{
  "d_mlp": 2048,
  "init_std_qkv": 0.022,
  "lr_mult_o": 4.0,
  "batch_tokens": 131072
}
MLP neurons of a small language model. Each row is named by its layer, matrix (up: input weights) and neuron, and shows model dimensions 224-415. Each number is 500 + 25 x the weight over its row's rms, rounded and kept within 0 to 999. Numbers have three digits each.
After each neuron's rows, "fires on" lists the tokens most often at its 100 highest values on Wikipedia text that the model never trained on. A number after a token or word is its count.

L6.up1654:495512522496460448534531478515456522518476525508498459525528478509504507534506453499467459481517475458499465541475504503500529465473478514472492501567448520556511496506483461509496518509547509514541496518488503495483492528527506469522484452508468486553527517464504465491535497523522499500482513505530487448517512477524483522446477515485518550460534510485475525499474509504555508542500504531439429479485456448485505485510519514475482514507535472516513519477507475490524494528504517499474498519531492515475455462467505467453521492535523497514511522500489512540527534499496497493
fires on: " (" 32, " |" 14, " in" 13, " \"" 9, "0" 7, "-" 7

L6.up1868:468496479527501507479538424517497490473480508540541490532478498475506523492480499495492482502493501526534495504489522569495485519451534472507541525478559526506523482535495457473519494510542507518489511499507466532528523496503542485505512518491526445484474490511499494518508485492486502516543490465487477480540496506537467532496478496492520515478514497492493519520504512479462533500482486558474538547513494473468483507547473459513537469492481490470504498452485505488533514474493482548499502466497516466464503493522490500504484468487522540498486516518536540537481493510494487511
fires on: " the" 44, " a" 19, " " 4

L9.up1792:474528421523523463472510521475494486523531545501488472472483465493476514532496540454507527510514459515500481477484540492526514498470544524522489488517525539523470537525502484486515494453520507532535523489496493536488501496538522496558495489489498496497501492523464542526507477545494508489500498450517471491482518488512479440507501486521508456514520531519502522512518466496537530538482470503499507525474493491511477550488513530533476504475483504493527499542526545495473496506503449510506522489516513506500475490474510492463494513487498504471497493488470538575463508490516454478
fires on: "," 38, "." 12, " V" 12, "V" 9, " War" 6, " " 4

L6.up748:451493489487493480471488478491501502501516476483505509465512468491491529524495484497518494463532506478478469507475501496494455525517471487524499454552511540508476497529513543521503497507528526476504481457508484489474546499448507467508490480491524554461492510507495515543529513490481541489479523544470497500484477511514490542457525515504516431472543546509425496491503503472558482516498433494506508476512467491516443499508495538443532525495483504554497497494524516473506491531516476450528498515507501503515554528511490501478518467458514536525545492492544491477531493477484521515
fires on: " of" 28, " (" 16, " and" 16, ";" 5, "al" 4, "," 4

L6.up1186:480506501547516526491520465489548509487488456532491516525463522475504516520526486506515495454474438517527531478501522513498477501536517466460508460481533420501461506550487497484500528445509485534512517463516495508514533501456493470527535485495484490514527507493521505512497539476489551506493537509464498535477500504490481480483523511465530515493508507491499511480526457523493515502505496480461540475516510515480451465512498483465517479509504492502501515456480496494482499518564452505521523491523515510504523554480468490527505533491533516531464486432457499480537520485484489513
fires on: " and" 54, "," 18, " or" 7, " (" 6

L9.up1366:520511508469527493504523432453525507534494490506505500470525515513471501484528534453453497526463484524501454479487513467512476568449521527521498473427495486496500492495513565492457492497550480523513562459465490477498498511519498511438515481508495531509502513426481497506546507505455514508513506458463487505491493495472531489516503511516484505504521487534490466506498512499467504555498549529493477484486517473521482494476469534499544513487543568531474448485469549504534481481460455539522523527507478497501502487476450496503483482506540468490501460524484509526529513464497500520
fires on: "," 75, ")," 8, "\"" 8

L9.up161:513493468513478525530546516496502500484494540563509457499497475513502515559500538502547488556484460492482505488473509509515541514508457435504502508530483474477507486497513515510517506483555510531485483484476499477475508502485445509468490476469513466496491468488511506474533516443479496518489523478527506523549493507495475522481479502544506531490517463543537524485503474538477530492524483509461531510492511492512524473512462501505496498488494506509474458507453519468520508501478478463536509463515541509518491465488536467499499492473484518524496476499480540505504433491487460503
fires on: " O" 22, " I" 9, "le" 8, "12" 7, "O" 6

L6.up175:480447467498490540490504501544540520505498494511462502526504543466502525529550485484480507460517525493535470467456488481553464537495547485510518506518457524471509503512508520517535532517523497538514520483523468534522492538447484486524472481470544501491486485471540491461508516465475533521488503487507508532552508547499506474463472504476462517469521514491502540466488475533520508502508467492482574521499490544519504493497481497507509480517550509520504505511506542498481497462505501513471503472517534514492492513526480431453448513508511502514497515532469472498510491450521505482
fires on: " I" 45, " U" 13, " O" 6, " Ind" 5, " G" 5

L6.up974:524509497489524523472522499522509534507469486501511506446488478450480516518491511500511443471519447536558495517486484499469493494532546480456549499453541519477531475469511510496522516507550469491495518511517493505514532466503520509475556491489523511522490469499491485491521477476524492515501501458488475486526486478500528500525470513480481478480487503486525544481523525471492486503490495534515547506520531536458547526512502446511459485509508492523525517430531481528521459478468518541477556516508498490449497525477519495494484487486519522496493502526529510540561476495488446481
fires on: " the" 17, " of" 10, " his" 8, " its" 6, "'s" 6, " their" 6

L9.up1766:507489537515502497478514536458510501498523539482506491575512491483525498518499519507475513455509500478490489484483515509503505551490481514458514540536529502476546488497518578535508498541518462527511518492457519484536520506510503520466528509496487507523518475481522495535531507508514505518496535502457479478527493526506518508479554471507450505529482472519480487548464468498546500509507488458526517474457516442489476522487493512496460504515493485483522499527490457503565467479507460482529533476492518521499498555446501512530450509510510468550495531520528496495531449535463455518
fires on: " the" 15, "0" 14, " he" 14, " last" 5, " He" 4

L6.up403:481513557499508520570469542468510460514465513510503510533509512505498435486481445517486482503489501537501482525477507519471471503521538496518522498472467505497479514512540532495518499504539460499537512515498508534481530527505473493507510493494469506507502460516517527522514508510497471565498481443537528477482505520537462477469489521550532514476515543477523519503492465521471574484522475492499486514512526510506484490484446541474510518475499514470472490477501526524474520503486462492498508509516486537494509560533521491489527493503474577505497503489489499514531493520523528504
fires on: "," 67, " and" 17

L6.up750:498500488479494517516451490459521523452486479503484481537525474497533476512501489529462506514468535496449514504465482523484550502496480488497513508534494485520513480497409481517515511481483526496510510518512489462487521521517461497525493438549509484472501544487493464514504523485510463519485494499505510508496478474507459520503485505520532538451486496517461555478483507508500512454509519528488506473456466494476520502475467495506511499489528497491526526511484499504521561561503467552512508524447490505508502511518500456493518511483544532507494505501515546514473471509464533486
fires on: "," 21, " (" 11, ":" 11, " " 9, ")." 8, " \"" 8

L6.up1324:474558518503501488518514449501498494484510472487454508496501508513531558452514488467475551479502516505496521514471503513515489512480506486500500489488504511511488519538439520491462523517507488510484496484484519494529512478492514480490567472520498491487513505518514479499484479477515512514472496508498530454521513505470495470468460511481480483543495468534511441510481458514456472484482493534481522498502538511506511525483504499468469489461501537524513468491495468502497493540509469488533543520553531507469449500433500521512505517424451501525529510521452492508494506489458493544
fires on: " of" 29, ":" 17, " end" 6

L9.up1173:536492474514521517515508525497484538496492461477514486493488537493536545473463501520504463506506435484478491496541480535538478504560496510512504509493474547530459529513522521477498520529542491490562497470500473453522485504486508478458480496537520468462515504502500511511515486495520528486558490485473525503493494493465487508478457491496507536543498467522504442511495512496520532483487485531527490476442496522517550466487486483510524463492522506481520502528471501529518514508502480507474524491490477499507452502487527503506512563485488484470520505543500544506479477498540509513
fires on: " the" 34, " " 28, " W" 9, " The" 7, " F" 5, " |" 5

L9.up622:472482474469530474490494464472476503533533498502454495549499489513516529502506489489512496567509493486533551494501532530527525510457478505490521500501505492513493517492528526523460481488536502518517480484481505490520521468500472512459527517465536545508475472476509489518509501511528527502548475498523490535459498503515469522492555482547532506508475521496504487466499519484521528555559533472523491479480465477491467512485476536532502434502537480489516508478461522497494515478456459501545513516494502513514546469442500473439483510494506562460518462469520527515491498460531515499
fires on: " " 28, " her" 15, "'s" 11, " H" 5, " his" 5

L9.up770:506508493501549535443541451476482478523504485533510509529459510470500517497521457504494515464485475509492493473500507476502477498497479494478517487529490494502508506499521502501558498511505463488481523458498512447470507518511523502457523507518518501489542484520500528526493532514533453463532528502498481490492497475484492504483476470475471494499483524480500533503468491505533459452511554515443531498541514468525493495504484480505512514501501542528418523535491467470469515514483526564463492499487450488481516522484498532512488481498487471481496477547473530503486536514482515489
fires on: "." 43, " \"" 18, " " 8, "," 4, " that" 4

L6.up733:510498476493526488516452473498533507456483525506492496480484502446507488441483544450486513518465490522505504539514498480485498483474588504497517537493539498506542485527473517506479500510475528512511549493472503514513503462500524529510498505491536465533498524502536515493491500527511425485511494513468497520482482486504530503497514494463486541495501481522519508516510478473556493510481421494471562475488511500463496517518513490559518494506486483527565489499527484515487522555493476520505515485509460448517495484472444497505503487483476511524500549484509513507441509475509530540
fires on: " " 68, " of" 15, " the" 12

L6.up56:482542452523486506508500523505536460507491494526505538538483497468493510501502502521468527498515500525483458470532476531509457552489493492474512490490504496510506511548448565488470537504509522460486477482479497480503494515481474483481535499530517516492525489530490465546508490492523480506468480504450507470478526488523503483497504509494472479480484524483508559495467506506496493509536516474508495489473492537498496504512486458502486529498479495506515473514485522507485488484509530455566531513491482534526495512473499466484474491490495518503495466512482510489463511534514482487
fires on: " and" 24, "," 23, " " 11, " (" 10, " or" 6

L6.up152:454504512536476520465506509495549494499479529471472512506497470487493495576532501485494524508503481488521513518500550483528460528463516472528501470492514512535454505502492499462463485504475491458512482500447501492497449473502494498487522508503531510521537548477476502523486507450494506498461505496492529480536544471503512485479487539480449479452494540509490501500442473471450495520498506445490472507521491524523518480488539495479515517519498458546469525532521496503467496502471509517539511537505487520517497532503487507496519490514503541498533452483503509478509476556519520543
fires on: "," 22, " and" 17, " |" 14, ":" 9, " way" 4

L6.up693:517511482474496473455522506533498513501486492454490493499526446544487499479507517496503510478474534528526462496495527522555537482536473475478469523507473502496443504480483509516479514510477532526542524498517490531503512513517488504481577496507489533530456462487462516513505524526520470491485547482508539488509473483539484519486486499481497493494503485503494516495495515490473507472465553520471517506480503509490516524507528518512493502496527516523468506493511530521506447495498502491523485524487529486495479436509499479491542482487485521516448501451439481465560510533557465517
fires on: " " 74, "200" 4

L6.up1824:566545495515508481466512483520468503455479500515514453516493479538534514544528488506515477465473541510514512490492555548517497502483501513492506444521513458519526480505510511513458524525475500494512485528499513516504499491515474495544519419510529434502460495492458487503494480470509459496481505425490504551550520555536543508468546498508489516548507525485469444523504475475482493491480460491474474569484463488499503521474502507528511483490513500460512535513497489500549516459506524544476506514532467491533477541513478503508512517480505513487494501527508498536516527541486489492
fires on: " years" 25, " of" 13, " " 10, " year" 9, " months" 5, " weeks" 4

L9.up1445:506545544498510476506528506473499466491529510467457540504558510466518510509520498507472518476522505488513515472469481496525486488507519501518526513497485495563502439470513543512497497513484553489542510486503510460507507508456512526498498474491512521501509512521477460521497548513463456547514485540481532542502549513508501497464477496511505508517490488473470485505508495512470498539475539495489488554523500507485472470488512495526465507497503506502527464479520506523560509513504503561471537502523518529467485509476525502462490471469466554502524456513455521481471493506456515505
fires on: " " 44, "." 24, " of" 5, "\"" 4, "d" 4, ":" 4

L6.up706:505510501481496494486502468501494498537524504488508501498507506501544516492499546523479470477494510493527506523479538479472496510516530549546501507487499516479477519517434486489507513544524531490569499513471497498454513496476482466443482536526542496476483474530509474512478511523467470511495541509518494524500533521505478483509505477490496470512475484486466508520528495498411493530499527503538490533543522490479501488492522506482488486498495507527529500508482496496481471523487516557457483475501548532487493490508504494526475470535538512464514506467489519526511511449508481504
fires on: "." 25, "-" 13, " " 6, "5" 4, "9" 4, "15" 4

L6.up1740:499519488534533492484479519498557525505497471493528530422515465464463478493529489473483506526483476541469468529508522513451460474502521501501523465462504490497465509483527549510504525498532536481489531518520515477511492531533466470525535474510516496522508509449500496482528480485481489526475505463502495520500503499507503552510518529490484496470498489467488477492530463523524511509498474479548494473482494531521480516473457492503552534505500529502501448441492530507510552531528495477470491503508491501472526543522491500516532501462519515537487520486490532472488528507484508468
fires on: "," 46, " or" 13, " and" 6, " them" 6, " up" 4, " was" 4

L9.up1255:529500503504564464489489499485494450528505524495497543500513450503512470500480515470479537512503488509476511511489495511478494474534493500521509528495473535511561474511562521509539464557480463479556482489499528516511500494485549505477502514524525517483482445514465481489477515486496549486528485526502483536453459501483527515502465491502479511511486506528525541566437478495480456500521492458502506481484519471495511516494488451491548511490490518499524497517514525538472479536490479502527467488485500482501512547445485434496481515443518491494514463507543567529531485475487452507
fires on: " A" 19, " a" 19, " F" 11, " of" 7, " and" 5, " &" 5

L6.up2039:489485527525514499472541505514529484462489506530475534519463563465489507496478495471490524514503512527519498470460499535461484525528518489471505501519545474510492488507442490476474480453556520528521505540522496541522474527493494485510462540487528491487547513529527538524479500560514444506518524489494505528487450485497521516510514476543496497524522516503518454508473489489510528508489549583485555455526499488485516480476482456487527474480509512469521567519494487514508530492472504519530554534471491482512476506489546501448513457503520522492521481512481493526469442478527519474
fires on: " in" 40, " of" 18, " the" 6

L9.up880:489517476543512536516500497504492518506455481535501525496461484467533484465469514454477508494484484552473520491462500446506500498469494477439496518514499498489500487517496531446484445490512514522523503480480537476500502500520490517439516515508490532477489455468492501509520514529524501497525518491455488487524481508467533520487517511502481545503529497548487479505515518430520495537483539499479502475518536499480499466429476494503547513515506564554471510490478504547503468527528471513476531514484470497531510523509519490523456476499476454456529485512542511495469513501515512502
fires on: "," 37, "\"," 13, " as" 11, "\"" 6, ")," 5, ";" 4

L6.up762:461510510576462543523506508480504493530499500512536552518484535488483547475491471432479496513489461522505513467532489434522497542525503474542528515552504511516494508536466486460450487485509520485474535471513459460500479535484486488462525489524514509510513470491531496518468496469486460548462494499477503481526524501497494487471491490526478514465500472514482512511505500493450506482458527496504486501505475529502492499485487477482466522481495484544493522472479539515504475498519452510536466544537449487517494514478494535522502494499516544475502498556508531490546519523526488495
fires on: " and" 26, "," 19, " |" 19, " Avg" 5

L6.up375:463510486535504462458525483486497445506525504525496517504510494465505553461518483489502547493517533509533515548424502495528505459511491487542496488505543462564528492526467558523541488517483488497481514506519518511511507503490513490521545508433510503507504517493494469466533524446511538505488477485517510524488517504491496481519490487495524470492508534498572519522535494497496540500455560501512528487549516499476542467509458518474553520524519550482514533461491539538513523503512495457555519491544531527463527483503490514488455483525480483444534535479477485511546514519510453532
fires on: " |" 46, " and" 10, " as" 8, " Team" 5, " " 5, " with" 4

L9.up810:509495556521482550490519529483499524511512484456476506511452519472539510516541473473466486526491475503481494518521536493521507528542503495540558485478499514525529500499494487493565481479496491539508483527516475460540493495534507500510529528480550494541526486522479496491527520483487500463513525503480520524538501519519493528503536508525463453493500516499525530496473462461512495464503478470483488462524548473513509473495513516468501503514463492504508465530481519517494447497497495501512491480490461541538481541502470499456472521488473509472497439493497500495491490517506494545
fires on: " " 41, " |" 27, ":" 5

L9.up300:523530498477511478463518462471495505496505528493518525512480500494489478534502531429465535480473441511544498560502547469461506527495500521516522517535493498542495506481554466541543513504509487523486545461506497495490506511514523505491505504515529544494504486512520493491485514520488472488521495539514510489500463488537514491508460492526477484508461588528469487543454493493503499522461458535486502521534456524459532496519490499518518480482537497526513462500484497455506505488483487452460508484543494493534487515446466493482477481511524477499539492472490516534503538505506502517
fires on: " and" 48, "," 8, " more" 8, " &" 4, "." 4

L6.up1069:476492505475527497470509488498496543471491541491538518491495531475463488528518505480508451491453486512486484528525519500515493510478518505496515514479534517505510500488532565502483512550501497524490503459490529526502515487527469492508496478489525522516518514514514467520466493488509478489541491486517478511535516472524517502476550503523509534509486482467489483502481506516455495462483504518490521569488470556461507505480509506465524491498483454429510495474449496460483479466532525481497488497501493500504526530461516508504512522474532485519494521517440509491503534510515502504
fires on: " the" 45, " a" 11, " " 7, " his" 5, " their" 5

L9.up1106:501512491503497507529490503486468472524453472492481533474479503503478531498482530500521531501522487496494516472481497460482467492493547485463494478540509469442478505542512508533521488505495499512518472491454511499502542507520511527489485481475489519497455467483515490471503512501514529529510520465490531490506488487489480496493464497511548474502557497518500528516492499485527465500482538480485515486494498474477468500483500541477508515468472485514530510486475471490512466540520515494484502501473486556468482511514468449492474470505511486474516502488512568475537558523508519492
fires on: " " 46, ";" 21, " the" 7, "," 6

L9.up1391:520502531481497487524507514545481483481497510527473497477538479514484520500488505531506514525521508495465506494519469498530490504499462488509511529493456482572501499495457474509514599574483478476507493502502505495541479474480456532504523498520478486536500521473488477506481475498530559512480492493536499472477518509541528454474472505557483501562443462479467496490462456420513498488507480494516479527471517533506516488487471476500493570474480477505483481511516526510501520504517422529490474488548504494488499522477522470534517467474470536486500489513491511475528444500492480516
fires on: "," 47, " |" 14, " of" 12, " (" 10

L9.up1854:529473480497504529493497500521533485493481480533498479488525554488520501496448503461434525542486530514513482494497512472482461561445517507505501523507501556490516524485487521469481460468525517519499516456477532487494508515547505496455518491502512527458508492430459513499535492486453501488491525533521522490506511487449504513511499517473473528500495461503476487502522499439505474507513502511420495468488524493527507520486493519501481506499501541505496465497512520517534525506523459496482545511493491476491496523485496496522491482489489487503508470461465517502489519510521507464
fires on: ")" 76, "\"" 8, "," 8, "." 7

L9.up401:524524514489489498461512460542485490527477489473478431524512473477486511525493524475499536504562504507501529479483497533522518492489480533499512510511525528452460510497496459511532493466501519485491481509472473491504542524496503500490470542511485514505509485497499511530511520524482514534519505538493547527486527492488454531457541443524492509469482484528493529508541496478549509524484547470498511466475464519514471499529528502471524503514489500485466501525511519514509489484474473458510529486433508530499526486507474487500505491505502511495529559528488507504471543530488488486
fires on: " \"" 31, "." 26, ".\n\n" 7, " (" 4

L6.up93:480493501539511522491487525468530546498473510517520512498451495505517479485488479501450492455523495473457487459500511505518457502524502504507484466465478494485485491499481517501476490510502516482560530477497460520477494485459485516457486545503485468510513490478464493475522479508504495489534527495516459513527516532517504492520527494430478517485560475476499469470533465506479503524525505479496454443526536545512478526475529473477472494508519531557463517519502491502474523531493479489442523505518478524496500488514479505465538511488533480514502522455514510499480501473485523503
fires on: "." 22, "-" 14, " over" 7, "," 7, " so" 7, " and" 7

L9.up78:427468505506490513512478506503510489510524533527501489539454486505493513556515490470525556485468439504533525509537525484514467489496549519523508500501509476563547517494498505477470507497512500491513519461477473525492529512477469480552531482494540514485471495459482482488495457533461515463526457516499517497512528472562514489481499506516531517519506498505508516500477485487481532531530513485551479473535553473476518497499496487509506496537463517495493513482488480433517485519494537533475524487487502457527455488523516529493456513529466481492484487484455512478483475502511466472
fires on: " there" 20, " There" 19, "There" 11, "t" 6, "T" 6

L6.up1422:530496483490524523493487501503525488460550510458485506488478495463522488513474512524517542471454502514513498515497480543555499455543504485506532501483511514514524516490505489456505512515470447548556512437496535535478517476468512512501509521508489486535492499471484494528463532509556484513485481505517492527485510458458477522499485530487471524461554518510530491516498480503523508496483497487503492522496472476519504499501482513480498512513523508527499465460476531517500532491486466517520486557494492506534536493495503501499509516524513449536543524455507485462515461507546503490
fires on: " |" 30, "\"" 26, "\n" 12

L6.up1288:491498547503499504481480490573547493435463551451484491533511485524491490530513517516468491514484525513514499494490538518495476476413517536475499465512500482549502513504460487490532528514442508501504446465457536533483445515503529485474520504473534502484503593495476469551521504517518505548470501496516493481515512512529503481471516470466478457516475503462465507502476498509513508497474523462510507480508468508529507469459508461515506541468483508471527508527542505461508506528487504509494480480455524487514554467463499463479524502533527511563480522460476483474489492563534525510
fires on: " " 41, " in" 20, "199" 8, "195" 4

L6.up641:476509497516529507541512490503520488467517452469481466503464507511506508497483533444525499531485490467511502512481493562484484467517500491488529458493536498489513518481463520466508495477463491494530475511489532496494462476489471518510422472482492492461504500525447512501502494498507464539489487516472483489511479490475483520508457450522504551500526518484485527497463479481531490474505510525499490523498496493449502477498445497533514527517534517488513521462548514510505485441455508536547470502450462509532532490502508476533487502479510512487469488508546514521516524539501484509
fires on: "\"" 38, ":" 30, " as" 8, " |" 7, "'," 4

L9.up393:513485514482502493537519492489484472503451504473472527501485448463489472554504509551475440510501477475525500533478473545538515487539492495537535540472504482544502505526500487521481501488487516485550451466464481469487559506479514504507522470491532497536470548519507516533512513531493461520511462511511504497523535523489552529473464498502532496516519518527488449500478497523499503537504494448528497471492523514485518503556459498504522530508536495469534510487499537532490496484497462519488511521510468504500525506498523502509502475487497487551496554520507495495483451509499473500
fires on: " " 28, "-" 26, " |" 10, " of" 8, "." 4, "," 4

L9.up1192:455520498504490490479533498499449488531476487527491485492523481496477475518533493507504479484467445484541488506540476480512531509499503534509519514514486557460507504500482544498534471521499467545492490469493508481501529469510485544536550485495515478513533455509505491528564491486521513461507511513496492499452471483537503523496515545507503489533517484507504509455533490556525517521486538522511519502502511526497496482517524516471540538449536506504533481459520486532500497541508498519467447532470465529458509534501485520548559477493482493542468500468498557498503489522488469516
fires on: " was" 21, " the" 18, " is" 13, "," 5, " a" 5

L6.up1084:464509486504454501529508487494517492496504521549524492525503495523460562514485457505475509527484492504493458521525465548520543516470528521470508523530514510503499495458485474494482544526495450528500517510500535485503488488499514538512497521474468490531529488498549476528517463489492528480519558496505523493470483459433474500479520491452449486510516523536544540473487505506503486498463538503498490476540503510481550476499518491492497543497473477486500554491463510498510482523505515485514492545545529506502478451501474493467505511501500491504498510488511496492503477490496543483
fires on: "-" 28, " (" 22, " " 17, ")\n" 5, "." 4

L6.up1374:464540499494474467494525505503519487447476519527497493450459517483487483519473464501491509505496531508479465499483469536469461516478535503492503565536467497501507468510502531499451530496485524523534512511549489503513491522487463525496502439488514509448509522489487461513516508509520492558521517493500464485461503503520453487470515553512494519467501546493490521496489511457469520496467488525464467505558502507485507477512479512459496516491492499497507531497509492519523507494511551517484507543524447530428512507490499482509475464444516502468532522515525532487515513513451523519
fires on: " " 40, " (" 14, "-" 5, "." 5, "5" 4

L6.up819:473474537489503496473479496513538498505492502514481482485522511470477486510512524517443490469468512500498535531490496485529523464497549509502548467504486524502500481521479490498520492535503438534495504497465502469563479491518447510530529499507482501491529493496452467532539522477509526481515500526508526473470486504450489487534509505523500530497506497511519528518469511503534467473466509514533504528567517509532518464443493522490480496504517507484486450530562496485436461478511434505475496495511488475498494470502501519486544513486519518500529505507496521528511455503466487533
fires on: " of" 25, " is" 22, " was" 18, ":" 16, " |" 4

L6.up889:487540512485451494482531513516513517522466527451503538499480545487444515515541546514484502522517536469530493480407507503489468521473532489500522484512512547480524501476498472502460533426506511480486467495476472496496493487484533536475467500510480510512509507535531494579516481498439477505506535523479494491484480482510488492524499501543534467540513519527514514473514473453507513496485506489484482506508486478554460538534520498451447528498457523522524527498513508492505501483499508530473524529457469498474503496480486473492536515510531485505475450494472508509469517511497442496
fires on: " |" 24, ":" 18, "." 6, " (" 5, "^{" 4

L6.up1399:501484505512534508516473475543497471473504542499499430519460546521490516493508513450515470486488462430510507472518493508524510527522530486519496508499553534507484511464488518489482460526558481493528487516477474475477508446474495485467516504558465536472484498470512521510512495520494493503541515517516536509496511490499505510465461521513472512483493470503507492493495491463499515474524488491501519515475448557493497517490511500490487458503473523481537508510500476534485520565507504507504467460491493470479501484491486490459501482505505479444546525523543505445468520522523539480
fires on: " of" 27, " the" 21, " " 11, "1" 8, " |" 6, "2" 4

L6.up850:497524495470518458478434504498496493492490482501514439478524499530493496503509500562461513433459504538503510446491505518553475514512467485425504526511488489547477532512501499530501531511505513476503511506501524505504494514511430527509503476490495534505486461506519499521490488517529498499502513493534522513535471499539474501476501504557486525508459515485465461513538515525478510500521525518495474509503513481504508499479498471510508496486530508505510514458537505519506467485472517516543487462515472521492486500494492516506549486498521508541501484522499500474497513489449473514
fires on: " " 29, " the" 12, "201" 10, " in" 9, "194" 8, "200" 7

L6.up357:504476497476504559477545496479503495493439495450518487550476502444491514510508518460487498494504461512494538495461537519519500525503487503511492540498528511524469505546477478522469440484515533491508490503527518479495527520494505498470487439499522511486494504467492541432553496535485468487499504448527485471525514508502474485529469497520472532510503507504524503489521489464500477514546480497487540557502494509509484479500480510516495468473481517534481492507501501529502516492496503447485508506471525495520487505478501479484477484482487493518503504479491530513462531498485510508
fires on: " father" 16, " wife" 14, " son" 11, " brother" 9, " mother" 9

L9.up765:514489485499478484522459508501475518489500473535541468501497498439504511485493515564488471495476454531515506512503501526528461489493490488486539542494499531503475522465524489548523513536508485474524490495530527570517483490493433500502507484500508513480508489498504487501464508512510485501499514532527504524481478510559514476448533489529508493515503505552487465512472503481502497465483504485514481529498522500501463490494517504482545509503505444520447523474509509514485506473479500514463518498514434518486469541481467529517502485478507510468478526506475506523517520482504513491
fires on: " the" 51, " " 29, " entire" 6, " The" 4

L9.up1761:488519506521512502450527517519492503476510511477519518540505476480512426507476488501513497510502509504522517507505504532523512506485495478488478499487498469507474537527506539468473502491551514496515499487488505546483446526448516484501492502474511474475441545523459534525520502519452507501510506483455482494543468511512470518510491502488510519502545498493476487506495483490513479504482481502467519491466478513470547521503494491479483546503488495490492506508539476517521468485489504493482496540481466538471529496513505485471481490524471511512461486507490484501525478518530537514
fires on: "201" 21, "199" 19, " " 14, "202" 13, "200" 11, "198" 6

L6.up122:482534488489565470504496481505512508495465562515493497541459516476496524503520470508486480487492473509511506470496487481473509498484556512512485483453536475505503464520533480528515500523550475480514503521491520473515494497509520503513484473504508482495526517469524470515495511525499472471534501514536479504516511478559496509448506508516487472480484502466472499479495518514480521516503510546459545501507468490461491540480525490532529485500492507543546542485486510482523513486475499471475524505502529469470535483476462504503507480529531525527510472556472511518476470468465467552
fires on: " of" 34, " the" 17, " a" 13, " to" 8, " his" 5

L9.up396:451472518498510485480500479463484521499508526497479519547489492508455517510470435518509498504501529553469538492503483488500495502543479467477502486526518406528476444488494491510472536484511482517467465514514457448517476483465480509493491509536508512491484528484502564532509536504516514483504494486480494521489504493504518505537498467493507516506476506521519539510498496498485488499498524486468478523524523470506526493497469498498528476535469545492547540515508481496533501500534499533452467465525491503515503536492492519486539480497505527447500492462481514534461519519521534504
fires on: " " 40, " and" 10, "-" 9, "350" 5, "198" 4, "," 4

L9.up1465:525510502487521466470486492473498513456443552534497507486492457517550449482462508486560507543508477534536515517490519494489522513539520471514489572528505498471494474506489531495538486526531508539501524474508540478497465479523541491435468523530462534545484493458508482517472475497495520531474494495532490472529491537478454527488474486534458505488462479501515493492533494495500534530472517436478513503506497511494439471523498504491488480494508547485535514511475494510539494537513491502489476537505488500508501544471484551509498466509497470474506464517495498515493497478512499499
fires on: " and" 45, " the" 15, "," 7, ")," 6

L9.up462:484526520485526479481477506508502519482484519486512472526486471520534491489511506517496487518545543472532537468503490513514483512464491485513504450535451442559442463462505492470490472525536506488501502516474512514540528509532492535483519505497489543488493504467509529495498504502476477461521493527481488452473524517500495499495509473499505488482477550494478464459484531477501492488519487548516509490466507507464506489503516475499496501494512465492504477504515518529528485545528527525555510505485514510516560527496484474534493508482506517531502502457555505522534470502473519525
fires on: "'s" 34, " his" 26, " His" 8, " her" 7

L9.up501:481517503524506448515467558499489484488448480510499497516486473483516463488519482458504502513482475484456506501491514488548505481455453469471545491495525457525504448490484502534491517465541512469470459498519504495510502517521555468492517466523469526509523453517459529507473509523483499502495512507512544521509509461504478516489482492510501467476476476500510462531497513482494531460468482523526507479490507480510487466496479507536501469564516475518498498484511451469484501527540523506506506499521507494500476514506496539470512520485506510506527504488506504499486531499494495516
fires on: " L" 40, " during" 14, " for" 8, " l" 5, " of" 4, " began" 4

L6.up1746:455486504474479534460472535540504524558475473525481513552515521518482543512498517475496497487504486458505489510497547471454471515491528500476512465479498504569485478450471542551493515500491515505512506516510454484505473533487523500460456489503499466514514491477527521506535524509521452518494532488489528524490466511513466470542477507498519515449458484511534513499489500480516518514520497483483515533513478491492499482517431526480492481456510518484497528521490537536493460515526467518441501516486492482506512524517466517526467513467485488501513511524478518538478510474498492508
fires on: "–" 43, " brother" 8, " son" 5, " wife" 5

L6.up972:525508455541463478475465487476537478460538500464471455550500483454446541465551458484472482515490485483466525513449501538480508508489547514505460458525494511539496547505532544469544505497507504520501477530496535544500535493488507474488525484461502433497490505488533483571515530470469510497492538505503529512541481527487478518516443483499511532514516487492510540520523554492482501482517480492506491463510491489496547485506434492471506512511514525515473497494507508468510490504512506507526497479476506498499489492511496512477522510514501462509505523503470491556541519500511493439
fires on: " and" 36, "," 28, ";" 13, " so" 7, " as" 5